From a checkpoint of a small transformer trained on Wikipedia.
Size: width 576, vocabulary 32768.
Training: a variant of Muon for these matrices, 1284M tokens.
MLP neurons of a small language model. Each row is named by its layer, matrix (gate and up: input weights) and neuron, and shows model dimensions 192-319. Each number is 128 + 32 x the weight over its row's rms, rounded and kept within 0 to 255. Numbers have three digits each. A neuron's up and down rows have the sign that makes its largest values positive.
After each neuron's rows, "fires on" lists the tokens most often at its 100 highest values on Wikipedia text that the model never trained on.

L6.gate68:164132130114145113121107090105159135139140166122117100107164091112110121092126122108114163141111226134174096149187109066118156104172125177096140194141124073157067129114109134101172133101174101125113140149133126156126108107178105174071102122118124104102164166125078080115120153153113112110129141051046153133125134038129127141086139155107107142122109127134122118099112146115095124106118
L6.up68:100157143147124163133133107121060104200117114129118127145047095089154164090080132080124132099138081163164094106141142152121165106155107159154118168074143092167094144089132127141169099100149143096176155093180138097127155145130090157122166140126078148159144157139112120138069124131121140121156148104126183176142176117063143134152157124140146158154110154123102079120103181129126076097111
fires on: ", ", "to ", "; ", "with ", "as ", "Despite "

L4.gate968:152105181118097140028162108096116142111111133140135081113126124153124191172191137126139109146189114154130127155115174047131098110124147096112172135118104124189085108112147119181139134114120115103110163170131166165152125119142186128145114121155040149170153156182111122142134166149158111100160134128121120166118159091127142139150174121137126128109120143127131083129174160160146121144079
L4.up968:096144142167100133109089117128161176093141187070111092162134081114141105164165126075085146093206113115171193111174159098113132116084143085119102119092186151177149192146139104200096156083126151111126126162076082101134134153152154160156083137122169147121109106146143081156151176127135079120105141169168090113076112113148123097120175161050124140123123117148218125107175104181080154132088
fires on: ",", "as ", "that "

L6.gate790:146099145107138082114152128151089162143098161139115220170144121157156183085178109152151079086097142125131102080201138100171130128111158172134119109143138175158130098124151095131128131163194106130155177126112132117100183080157116125123066088168112162131087136094198093133137109197132124171194090075129157108095142099118140133131152094158103136064198122089133083098166149129098108132138
L6.up790:133187143102115092120110125086127153158093147150127118111130111100105103163150155165112128135107125113108189161150096091116216117114132087165135105130191170164102059128097105145167130084111105131154167128101168129141118145067112112183045176124051121133132166178131128105066174122060170098154123106136149097115125151082142143102109182154133129196145075066095136064121114149132189161157
fires on: "of ", "about ", "and ", "for ", "over ", "to "

L7.gate1107:138148127124082133137093115105119149075122066112143062136131125111130079152178103135098081148164107136121152174108175105120089174112096074088089140127155126180100104090174161197129120121134143157165136178128147062128128128144146112147113175165158051107146124148171102143111151158120132089111145140101143159077084140135191198087168133149101118142156145117093143101098145081153154149145
L7.up1107:090077122140109134160112107060135172130103117140175142178055081184116152151079096165098104133102134185154184042103078143183102074091206152114168096086086131092140157103071165081153075120151138148110121095101150112148193145110117119127118173145153138210140150077155172140165103236147114121140132146144110117083101133095178154131174131079129090110099107101181124131174106148086138134135
fires on: "is ", "are ", "was ", "be ", "also ", "were "

L2.gate484:141134099173121143130138139135174094128175141088099207152144192128170170124109157119141143096115139132139117151076112085147125071133144130116150124133051091119135012174135146087099178134138153127134102140216176169041136114117149071144130094136119118156170099135148140096122141113135108073139064152069131128149088128129169149062106127140074093135086118121106074120067112126092136169156
L2.up484:145124105164120118138112152110154136146162174112142149108125174114149156160130125151163152130096141100174118176101110093149117048146145185097157106138052080132121099188152114108109122175155154098185124113165107164030206134105169077116180083161108108136099077073071144069141126095106119125115133120093096111068074177088172121087047091154141127074118107116098089157105131134149112143140
fires on: ") ", "), ", "and ", ")"

L4.gate414:159110186147085128164093162130044084145128152233158142147129140123072098117157129145169159127130084190139113120123222124181120145082129142127183153124137091149130079145138148123119141154159171084127103134148115159098141130061120165152081140108148108151106147113154115085151153103157125130145066146196133104164096088123127171190135126111135127109114110116122123117115097126103074113143
L4.up414:117123155081129144159046143053114157135079146140145181084125167130134158101181087160155125144119196126148176165128131120118172135125138140151146127156126200130113091181059129074117133081170128159151157103106102138071155168129166159129143176135125131151114120126102086189123107070139162207122182123153126108138157128112162137133100148159094134193153124143167051130144055124162098155065
fires on: "at ", "with ", "At ", "a ", "came ", "–"

L4.gate422:099153116143186112143107126113141097078065103099134095161089143167091081111098087127114176119169076108143177119100138071105154161131146124092112114126143113171130108169123134084141154069146171119131143120130079146163109159134106111143094087150081060105120164162180125084142110123108115199139142126155122109119133107090131106111184113163129175126072148111105091118145169181120108106156
L4.up422:191136177155132127177099081123143118149161132165154113164151124096102148148128108109136112139154149076082126136054128138117084161114138068151095144161108170133116202170186133087161104159107118161102148146147079105118098121103121137092069109103119111140215147180124087131165116110111137085141089178148120098098154147136170132202094143082159080146079156122157112053108118125108087106144
fires on: ".", "from ", "| ", "do ", "Total"

L6.gate357:116152110122054036117100130135116118137123088080112111152133105157065144164088100078150146161188147134151115133095161173113163107066145156168151130095095166101176091147145116124146138174087070068136118154147168137124149162138115107032145044176174146106165114104098111112146125094173154140109109154128089163172124104113156165188093122119133193160121131126163061158056114092166190122153
L6.up357:137065110131144081135170107125100092102110080158132139158128101141109198126154110162109110143147115099148147157152102113122160126101121111106085103189102107123108175129109135112118156119108144047150090125124105079163123169173071108177122125082113157102175124114091107189177088136174156147157128189116096144054121181094057112085151109202131078210157083139171188163130218152156151096158
fires on: "; ", "| ", ", ", ": ", "as "

L6.gate733:135154164171149093147161128140095133134172159105125119101063167154141156108178172153098107135136104105119131162139181163115075053094090140138179138154136122124097151196133074085139103213068116104133149139123182141107169119140067107122102131170161205131164147122118110139138154132147203138117168080114098143129083126078164140133175151156141131113126081094087167128110161128172082148149
L6.up733:132168081148090118172125142145135141147152163098078092149159132114103111108159152155093046103128100182133183150150081094165170106156121124129066146134166119152107087131081131169166137108143124128107132159130095154171109152048079097171104145069113118154136133140096098166107108100188147116144138140136095166111130083187160084127126103145106129166087119123183091107144176146145136184140
fires on: "by ", "President ", "to ", "and ", "from ", "of "

L4.gate1503:144107108129145155125163136075112044111134171129141154126165084099138140142123132120157142124153119110215105113133047093095157128114096073154150173122190141183149095095169104104143058128157141090086136116118096142083143080143123111105106104148096109126174097180142092154125104083126131124139147082191130100124116150167163138167150155136118200134137159083093127148131134172185112126137
L4.up1503:140148124156152097114171212067169127116084130184115149112138099156106107129116157108143167159122174138142105158169069084175155134146083089129143097077077191157166188164127144095117145130066117090076132130101062123166119145180173122157142145167090175135151094070164133136149109102162120128096173150172115167185183131162111142111134158146119115189137099132126172198182119151163119146059
fires on: "to ", "202", "of ", ". ", "| ", " "

L6.gate1074:133121104079179179169146135094129158115144127116122103095109139117138131131129142074075052129130119126115136160156128129151125082058139148140141130164073143131153101177184153121123102132102098149130130156155096175102106102112151173106133080131126125112112064156192112094093149083163116153144103132153127090112088112152136122178148146141148156159169148063134105137111122148139130126111
L6.up1074:156171070168128135118098138100169102168134130157109140153162168120129121107118137117173077137162127173138111148125126117118122053163130046122106118111181171121168070102052129134135115073149115082173144146145126130120072124141087105130117195078108156097183126132069094167153096102140127117168152152163114201119096117150107138151166124108114120142089125193126127090124088093141097068092
fires on: "of ", "by ", "the ", ", "

L2.gate216:145092091099113116126168145109144178123083065106141108165141209096153146053125135130097102136149144050195107068096106104166161115127089169105115071107151119100144033126110093122109143157110152147154130112102196054131162111123161147122122132151107142080118133166162153146097147142103113055058125119149149114130107112067128122136114129126074089105127170115077095155078130160164158101092
L2.up216:127080138152148140079152154169163089113087178106170061098086151141133148128103177154119113138078119041126123078112171137060157061086118177146128073091129066157129117100149105170132113170110115118111167118129143104081155060155128079141114104169121122058145090130177143088037123165131166081150116170149109137073078083095208141112087126152166099104121149118079150122152154118117109100151
fires on: ".", ")", ".\""

L7.gate1209:143120145066115047067140112204060096107141143086129116116133123138148133180159120091098192148123197111136150115132189130127090084086151100120175127127126123102080151022148161077097208135111102141112097151149108145105218163149124153149117105143145133116128135033109112085111127113159129086023157145199129141207108146119151163104121087126148120112067147114127126150080153092112169083174
L7.up1209:072133147113161074112132116120097166169103181131106147097138097128130130119092121128145130107101136118150102124114099155148199095125110131154162113175075145193088157113064141098185099151051125151181104151088118104133121167188101116114069155186104154137134145132094163126083127159159086085140114168187140173123125174094170163169095140156109118134118142081142131093132147132167182122178
fires on: "| ", "to ", ": ", "at ", "in "

L6.gate1474:114139155065092127150149202159106164125098154166080067133114113181180141104136156153127088053194140161150198135141106076111146123123108088163105153176137167129126127106179165204160142083098094109079112152155116095142127103094130082178166112097116173091138131176174082128134085142118072104067080093121132130148130117150135062123112150138130126123144155125127117106149176114074136113168
L6.up1474:083189119101094178129129140186102112085098170167126083162126088177162190160151144135109169128187102139169136093119159143203156179127138081157096127167158106164124080138117169169158131104102118087104099157152139146119133163142126099131100125174151114176219154175064083150153104123119106114124189177153125111107132223138094122146163102050195152135162133088145171166170087139136147119173
fires on: ", ", "where ", "that ", "with ", "as ", "which "

L4.gate1293:141138099101165129148139091167126064146070106126130160087176087122169097061107136143134165145147106137142124122152159122197108120137125136108107154161106127099144159203120032150130083132117183092095158090125154111148127096151139096103111148114126124129133135157120068111139148124161125241093088149182175098150107157117171190124201114109121125140151099140068062134076110140085116100193
L4.up1293:124147087111107107078081140101156083065098130144045157128122137133076189151162132151145095125132194134112093142204170104123176144155096131166101118186094112132118120118157107160124044104165143134103142172135106194180153119140147109028162107132138173121098077149119108144136153162097173156072165109128124148114114177142138121149113104124141104105121077150144157167174125129153135142115
fires on: "of ", "The ", "the ", "under ", "\n\n", "to "

L7.gate883:154171161139164133097126076146070094145101133139128165120064099140085155138132127128104172086133173136140132134174225087167161097095124105120143102152151122122150109216147129202091159145136131127107077169091163160121108116141114155133155140133149121134090126130166119146153179152070185116155156139141103107127106111087117124182131058120118120107090162103123191096155144081151080123107
L7.up883:085120135136174140142085143140104125171160139098139134148099135116115095143124145156127147154113178200142108100153167155059134084174185113084103125145110120109087093175096068173164144145112102182140156137175134152134124144143124115154097127069157154103157115114119126171117084104115118150136119088169099123068106101120151148102142146127068169123094149132144105092062124118077128193106
fires on: "had ", "have ", "with "

L6.gate236:074105129095113085131148088151155103067166147148111061102092110101104118125069125144181132133118146117167173128128129141136160095150102097110130151153126134229129167125152134088151072112117123142132173133154144113190143143119056161156103139226135148127134150176101141134136148102167125092131170108192115109146150183069120171204089122080119140169184164130084113117113134117099103132143
L6.up236:139111110119088117131156108174168144111159138198091155125120166143118108173152081122158149155123122051123118115174121115161120116101077128150072150164140167175140176114107144148147097154143141167052157104078103166143144106110125141106115146125136164132096152131102165172153077108079138152161114219136093142163119177176133135132114155142152110113103138079110063131147113122122151158082
fires on: "| ", "to ", "– ", "; ", "\n"

L4.gate990:158152165075147123124190117128144100100138150096066123123156114100137149128121161195119098093155141077095139088111087101138134159101168107112138133150123087136146111102093138067115092144172159143150087058105121116197084132126141095173090104146069154087116077157084145110097148041154135128071117130113129156102140072121066138133165139187146185124130132111132125125204096117130125143163
L4.up990:117134160119135189142175144172195140169101198129133131129129146110184176141127139152107175167177126133078098102137110137112154141185134096124099148142133118112163162081110096138117123116122149103074063095174104147154116106137110087166136063089075124137151142204099150026117144098149164132109104125114143097104127141130150114132124169149126176128206086149078125190174133154154156149077
fires on: ", ", "(", "'"

L6.gate961:122161102131149186096131119097129097120149115112177131108108111148153165172112192066117108102152097150110148150164096135106142122115129162122134121149127159076113180192092123102168100162170091126180117134158073137177142090093155157135112182109189124174118062116112096118145123100145146105111154158128122183169113130193092124141116139188209150072152095168092122090110100184131059119223
L6.up961:130134116166128124116123214128135138140106149133111127167104168167107138121136130094117077136148157117140121088115140117124143140156090170119147143134134087058156066156088137067073092115117116162134091107161163075233105127166158141098159106093163166146088143140117144123151174125074170097100142096120116122119132140128136147163225097179095124093182136140087132108130158174182128151074
fires on: ", ", ": ", "\n  ", "—", "\n", "), "

L4.gate1418:122147088138156091117063126125082148101145132154148119129141041159147143144083139115129131108139141096111149154128098100149170154080098083137176178138156145119146085110170179116128148114152180126166139160146176148137162154112140158142184125146131083168114096143162135080165109164149098184116142098192049148113144112196123191157088118133132170106132173086139110136096161098093148127151
L4.up1418:148136079194099145160161125190140085144109118192099134068130066121089082163121135108145202063114201072149128146151177134137142112193096051144124164145126165157119175130173130166143118101111163042078107174101128146103148131115122095146118129126132179107142072148119124155109139125123117113072104158119124198153117124108157134138141128147146149145166136194134064131127071175072164145088
fires on: "| ", "against ", ": ", "over ", "to "

L7.gate888:038124164195086133105109071065088145173124106074186111157111129173127082103114082146150112115130080183200102152175186102146108164135150079132080105122162101174116069102123139108143114115132093086156146158148163168076088165113155119201171187137080121094145121126117150153116175171087139108108153111070121142108107212053176144142110135131150095092181099062152139190182095161147125147113
L7.up888:169065126129093139137160136066130153128093100068145150115135102152150148154113097149133107155104129160161141105162178116082143075128154133110116154166155212180148170146139121059127082106114135116107129114104158124107166122114125115070105091183203154119129138189077150134148125152165107164093109138110124157134119092135124147135128150164109125125148133119170143159093124117080156155147
fires on: "was ", "were ", "is ", "are ", "It ", "this "

L7.gate1064:135131132134141139106153040100068177143075156141121106131099120100116101134181095143129181095132133164090147119105149144106109155175155079115050151146104090149152127121112168168140103140127101088079164183166103133129175142080110166170135123162105145142130084143152113097170076171087131128077129123128196151073145084120165139083078090135100157122129138102068141094169122115130130121100
L7.up1064:125101136143140109111161147116091086125098146090092058084195119095104142113124110194158155157155140104128102136146142126108127140186151161146143122093171173183107139092096136121144096140114104201139161114167154125190091060125133159149162180094151114061114079152108098145152105104076123159095089182136066137100194139154132133091059146162070059160144222143133119129085114099105156158130
fires on: "\n\n", "\n", "during ", "were ", "See "

L6.gate927:099157120138158139144085170129148135119135130187082088115146067135167172106107139153139100161133064187167143177140163101087153085126123155170169119139127137164151159152196135129171136087164122117138102165112148074136119121087127181091098090104184061099100149081084098126114118075125121203207130106102138114182167094136120122168166082141105089135102147152084113140107127094179127130075
L6.up927:142130139139138159057102125124117102133135121095094181143107151162132187164105174185136117087074138076096104159126134139153191062192191188109121179126094098169140101090194112095168095110120128103135191084125101142059117129156132095107126143132119122141089094141090126140121091066160179183108127106179118123149147109105138107179164179111125104127089193120103120147098123106147137149089
fires on: ", ", "to ", "of ", "saying ", "| "

L6.gate1244:102087165157113118090080108187099074085138139122146139195148131129139093132141162128136110128155168209127138119072141150153087132100116137157137166102173158145131166162106136146140142092069127099120127075086109147140093111173214121084159108080130153082129187088174175165096081154138130101127148149156181189133128195148103113124094111068128133147152175118077131065102090100106130160183
L6.up1244:175123136216110161113086124113144185098082151107189140142104135158138145081139104087109162134147101116124146135120133139097096102093127132137110161114174105061136114149151173139082172089085178070144143099116143094128105177145130131128068130133116105141084123159062120159119119174151109104061135130142184136110141152076136107090120115169161206123113138107086105106135150117172198190096
fires on: "=", ":", ".", "1", "\""

L7.gate1355:129134090107121106170126100155112185100132143103111130121162149123141129153167100129122173138163116135149113137092147158139102101152188075139111121127071148138136093149152160132130108154159083121163110113115112181179167125114169145179177129140130087162084141134175075099191104061073107167107143111121076043066152100148177168093071095115150101142115100135094146079076151161078122099177
L7.up1355:129066128149139100139102125155121112106140190127117085161111128088174114144163072075099075171160113092135126176145080108123118170085135073137182138159132208129133126154173134111129100109096141140162178169179121132196108137140093124093132173167100113169201105150126097119150139129152158146138111116138174130116104094156067123132094092096102135157112111147083138134114126141125126092089
fires on: "| ", "\n", "the ", ".", "("

L4.gate605:137125107111160119127153117056166154150136165068131116111100144097179140114181145125183163090062105114106108097127150144143118157208082063149112219141093098170136140157124147134079133150157074135102118113168156113142138122176129164099216131144131119107116068101135106142158122149145114124179162056175166121124109101097107140117112160194118125081104130183130132112117147105083148133096
L4.up605:130128096154132183095152132122058119122106125134108115153103103104124143143118147109101127125184150134148137164164171162130137148157076094171145154143148118174139116125130170077125122072148049144135154135142164127187156179093150149136032153065130105146159153141099172077117086116144166155136101219118169108131144129101114109117144173132148069126133115160153144093147127101116097153142
fires on: "from ", "\n\n", ". ", ": ", "\n", "In "

L4.gate651:162091172136167179188077090123124142096180077104122114172156110088162092167160152138186156103172143095103140086108137138153133093116151151092108119146136141119137137167082053117112109111133110124114148079082170088126090117070144081226110170119135160163141163163115104122112085123141115138128112157126139184145202090064093141142192124107136067107208154123065126119156143137092163116127
L4.up651:132157103096135160113090073083138143085144100121093121132139159105092086153127112116156058169187147081138129090129142147091128130087084162184108163104106122140155157144146109103185102182098103120082148084113097202079215139095164165079142111148141127095163119069085159157121081152112121136068098100126110106149086070058179119150177124133149129129148112160138096189104101140117143113133
fires on: "to ", "be ", "as ", "the ", "for ", "of "

L7.gate1290:111113081152132100166089157127058147063116192077130167123143104050160216047181093186101121142156095092193122150118151112182092167072103164182041146131199136111085149163121125145086128202118138097170145071205202147122125129184108102174133131126101078078126115132089126135132080134136156148111179155143117141172141132211151126211165156154133164163174126132149140103158133125149172118120
L7.up1290:167169147091084131109115157127132117163144093110164148106109079096124110103129091137139114163131077138126115076117139186099152134140155167175083150108149128088091102134173184072120149129140109154140119154109122110096118150158146169104137180072131071106103084113128201081124069111144131139174208113093095137185119176113149145113190092101107155084103150111103190133130130088117159096096
fires on: "| ", "of ", "(", "Website", "H "

L2.gate337:166118132100117130125147127169127145150049147120158111142127183147073125118087067139130151122118097090118165119068153123149125085139099158165107142217142155196128023155180158121131109132126173126169151143131085111114172146155077134097124146161115089101165141063102163132064124119189149120135077140130136121155111122079158144147110122096125138072111110036136107142100067092137124155124
L2.up337:167121153150102189158156138136167115135191033090131133165100135111122134121135130134208130119122188128152099113150170111106094129127130153065110094101139095127154230105149067086136164072116080138117097081135101148121102133136101110116153149106099134136102149084093137078159101102105145101126139132178176154098105133111113135091148163162135104092135159144161154133184048149151123123160
fires on: "U", "USA ", "FI", "United "

L7.gate773:117144141159137100123132105149213118133117108163079124117137097068167199144096147175083102126111107089141093133138143163165061136068112162164107107128125118124153112139134083144105153105128092147132160120156200111120180172116129154164148078123125142116146166058057136167111123137138137142199165111153150112129148091117110093083088130137171194205158165143168168156154083163113107114062
L7.up773:127087158098135068069142141105152107171089114089041143083147077086129150079094158166162087155131139186114166108144137120121176159111094149140103124127201142134119161150162110106139099093133136063091139124157101144167169099141152176138116131105180136094125149124076087082165171149110148188120119071132104123162148162155081084098138080124116132113158169158071143142133101111089147085111
fires on: "| ", "(", ", ", "195"

L6.gate1372:113120170118141114103120096091164105092149101140186174172113127084164165167164176063123137139126118191104119174145142178099132114098125149136157148088157165103151136166112140101078123140103144159128152159164186134089111099091176115113049114156133117085087105091110110109098131113117149099094154129086080132070110094100120132121115112095136188192142102107119172121160089128089089197149
L6.up1372:119126103171171129148130128054110126124134086099108137128096099191171132102076108141099173071128133126146178111203077106119135134156147087160152162081151125097136167182107107168087184171104098106176138156111122140069092106162129134121126090113164163132158084133144069106157114124140139079135075179122098137150135097113139116139132086107117129170115170104119170168067159198170105163129
fires on: ", ", ") ", "\" ", "- ", "=", "– "

L6.gate1447:155122088114085119127143157188087129084145096136155151054159132072167118156119107085140117140148180133143083138162123141167090070111198120138150127130132130173144152137127134156166209189130127145164159112106071122144121122169182124052075101078031109041116123136173145114133105179150093101120101106122131119102070084106142151095152072217154172124138114150156058117173120157115163112068
L6.up1447:161104099122149116176137089128120066110175147152128140146101143161137087145191086134167110079135167144133198128177122130182162077149149136131081057119141161169186156161116116145141067196105160128094097097068088149100103130110129085146137113066177096137159156087138116144128089151136137166110083164173134086084156122149141091211214129093145126127108117123140128090150115143112107107075
fires on: "of ", "in ", "as ", "over ", "from ", "into "

L7.gate1467:107143097154138145177136149146121147131096162148147130146139108204167199123116133138119158098106148123182136131146136127129135123136080131133138103178117100081197124099176213085172037103113159152113098126206085146143149127141105090174081125125094134183093162121139169152171140060108098136132164141059147163094112089116107106129118131115157170118155142133122100156121149115127131101104
L7.up1467:128132099126129118081167143148125160127099181196167129179192150181154153027176103121100119172160139091068133127092147121133099187094089109070141128167139146124145158114160177107158135121094133135145120112155130138165104081131182128121136091114169091153122144135156155123165206100179170121131119115102125153110153097130085107081123164103137161166186109121125134155084142132176111113108
fires on: ", ", "-", "for ", "and ", "climate ", "in "

L7.gate1150:075064185164160095078130064165096162094071141131091161085113114170077128154102130094117150096124087172124135106141182071117129088167137166105122186140080165162167117165094138109124147110142115096130085114159152178133137122119124119144088101153081115137145106071086120131167223135119085105089178160081159084150122067111150074132047097180087155162179111127125142118091141139128098120142
L7.up1150:148108162123134141112125130161137137173088131104144158104165090185127177159082132137082075110058087152118158106153110099113161151129149167147114168159112155121145171179085174109128115136167121092064155167075137181140124054146125122141093132145166094143079115095142126141164089099177155133124176135050098155130101112109122111123103146147125112182156128102119200137139137111117147066160
fires on: "- ", "., ", ". ", "| ", "& ", "). "

L7.gate1272:102083148151098123064144143155110126172084165166152138152075141061128108096133084089157131189146168117134100087171155164163120102092185166140137132113146155139128197092082141198108142142152131142112155095104114105078116188183135113077113122171143160088101135101153131162132125092141179087060104150138173088121073108149118149161118107139172137108110109123143108115102111135123146129136
L7.up1272:114066180138170148092112112136129130134076180137149147154107147049118147118090104103106170133117108154183094099187106099104148077048107066166173126131071168109136131093068117144174145128164099128153173136124108154076127132168149126184084145147112152142109143167137124095108147141124128160151116138143149137074109136153126127074116116106169155129156101068163091170098177114083160137119
fires on: "| ", "at ", "from ", ", ", ": "

L4.gate51:194061101133112135155075126122135063079097164118087092152179095129102136138108118137129152145106176102065122116147160137057168153198133161142144159045094169190111123161161066091105176123109163105137142117061106202112084151159074126152087131180129146101199141077104116131074173156163101150104166161062162163124134136095128087134128142152115126093161157132129124138159195127151138128139
L4.up51:104155099153165142149178079143181079110097134159125144124183079165107176127143079110069191119086119191072131102196202104079116108124158109125190165077121132171111138120136161119126136096137137140135094131124097133123148117163138093162079143096199154144178143117159119144103103140180072202098161092113136164155153076128104120137182139166148152103093168108113112078129165123167140130122
fires on: "as ", ", "

L6.gate1148:090088135157093177104167145127121131102159112142121082152085144179171090142158132148177088138123120158132089093166198113123147084102127135146090105120096107138143120110130151104096176077155062158123117074166158086128179109087160163135114138184109127127135130166119078125124150074072124101117123183128107129157152111127148146136114103161137076143156153083111076178175143081122142172127
L6.up1148:117137177108103055114066158177139095117103099060187134099160101164178118130214108126156076145071141106172139127188090138076144108092168136070126112124138169139137115105095174099133127142187100124121077099098147101122162084107161106115105150065173068090128126162091147128144132083107134095111128086081172164104116141194123125176132093131172110204149121134029118144139138105122145177133
fires on: "| ", ", ", "a ", "- ", "um "

L7.gate1284:172136136151134090104111080136125079132160127176091140096102117168173164116191137170086138124123126139175123104147175110124101122146145104174204048119195089105118160076146148081105114127072131132210153112148154065139126148059042098152125107104144137140097149088144175132094148163128075106120083144119107093151106128122105128131170100090145172110110158145166150111143174149172139133088
L7.up1284:110102101126223086105133147129131102113062196112110134097146187174132128094009127114117097104145163135150096106138138105134141146083140138101124164102101109162153138098109127156147124123132125168131195131163096054083156136180183165183110116123141072080086101130089175124117198092089147139100113141148074108147164126176129138164149146159139075140129156145073171139127173165154124127131
fires on: ", ", "and ", "to ", "at ", "European "

L7.gate538:098167114121166074107128149160139120120155144173103133141125119133105107107100130160055149141106131086109113087176145094143144093098124114169089093132176123133125103107195103108113131121183098139099114101096161167134099083145032137094119146152114136100130111110062024153150138141121129149119154136184095106129177100085162145154167120114154082222143182166135133074103162134135107067075
L7.up538:119135073096102114125125095145121129160111101121162125144167171137104135113154129161133117168112142152136170100134130168100114102150143119052132100141141134155078124091152138237127101156088062149105090136165142094158110093134131109139176173102129137157042089103164170123159147086083155125146134127168062147161172088149149114127086155150136119125087131082156138130166068119115092130103
fires on: "with ", "a ", "of ", "an ", "by ", "their "

L4.gate1309:131070107127126133120140104098120170166135116155132178095086181129130098118156141121130090140156096162161108106150133136150110055103155125136171046102147143105141147163148102157126087133118118085118130142189128136145135138152159181121155114148113155130127134126086117149130090171143107152089173128133106057187146041151105075120089165141138137147147147094125118093107186127125109150099
L4.up1309:161114101105124110184138058113125119158165077099097141103154137093127090132168124174143111092167083138158133136126117106087127103147203115216109110123150097184176142140118104170104102086114135097095121173192104131139119165127140130132089132078109141152110108175084149133057163136142146159128147112118093148117178099138151094154132134178122153144186132126131103126091106114108164048087
fires on: "7", "6", "8", "to ", "of ", "s"

L7.gate334:127129169127156135172154098176095142147130128149116155134124152183135107159154126066129134116114132151051098129151175163138075111112192129133111116130108137113134136144144136090171095123128138136140105118156139139059114135132171141091130152087104118064100100113191124125083163128147146125101095126202105138108102171135101115127163038073144137189118123156101152125135079129065175129067
L7.up334:143094137172092171115138153057090096131170097078094138090158172162135105130160131128111067107135096161138169132123118121125063090096186088129122173098130148171153070175150094107084100166092154147115141062043163120060149124148196140145147157113151155107118171105110127100100159112160107135129120148078135165146130156138124136096163075147191144137148123110061140141144083113115155128056
fires on: "is ", "was ", "="

L6.gate884:147119078115083216146199158141102177139113126140120127157133114114111139101117140141178120106106115117100061107082112096189084083129167096108145144154071080162180153186145113141201154190124126091101125193093152148115129096169068150112185161139136120181094159146150134110175167140071085106079099097143126132114139145178178109118146083164154086138145196147100081152085151116140099168105
L6.up884:130103160169163150110107140100130124117100142140116120152153156057140097160182125122152070098134166085159174168167097213119120164112126112090101116173153067111111149103158198106120061119104113135144198136129134119152071105147160098086132089104079121115138129096107100103157169115126135172114175095167080120125079054124092160173146143173109188104128106143153107117122096129069120075129
fires on: "| ", "in ", "of ", "on ", "the "

L7.gate482:088062174107134163145138127085073154089087109202152125147142128145127109138151162126085096063164110102119130132125110095102164161101211080061126155119172085151123076135163117111168135178109110120080171147126078146107094156177152138134127138165099142113127126120122157111148105116138170110101097119106087056165151146144143174057156125127081034141176102177096148120174147131193104147131
L7.up482:106104132119064100094086093141109214069136144142128140171100156152122114141102142113147137147086115190133150179158100162141118155096122060108127082103109117111142157145130137144121209120147118084119080188081134174082202094145128145105183122111106106146075114120104185116123121135125123127117213191126153142043100137135114116134119079040103127065119133032138141129136149117151138092032
fires on: "was ", "is ", "are ", "it"

L6.gate987:158101112194118190108171135196148095149104076146170149150112122196102133202147097123088135192108084153182071104084115065135195102122105177136137132136086137110104080150103056123133195101127096165154150124102111070138130156117118146111140094063170137067138097127187106090158138121144131066109118119081140153173090135123119086129069106165142140165164059133099153122131100156131115138183
L6.up987:181133109179053141123124167133073135133133094110180108138083157154069117162129144108158178135146117141126220128129135143077131158109151122133197130158130102110085130129079114084114097125171170113132127060137163118185160140123169124094135099096170112140115144133127133117174107102067076160089102076116125161155072099166116145171121132152120089226128136121109137109114102140087178176151
fires on: ": ", "\n  ", "is ", ". ", ") ", ":"

L6.gate1231:163103122096112139130137135129124197142107112116129123134140137133125146088183096118133114142171154156152079094121132112107134099071145108126166101106084113130104143178128185061084117149189161146122148096159142132051168109102108103140152148176067113133123080120036158104078192108112059078082078155119133131151124108165060100141134143171161105145170129089139160102184154099103152114146
L6.up1231:097132106145178097164100137157177137133120147105171142133123154149166158114125125101137125113179146127134126140112104177163077150136183088156175155161158147153166102093096120143173169111096116155139121080141157144115106140089122118142094149130185141124133154157110130090115097157162136150088177157061088110106166086165109134175182053139110128138119106170094086092150105135111175101146
fires on: "| ", "-", "(", "1 "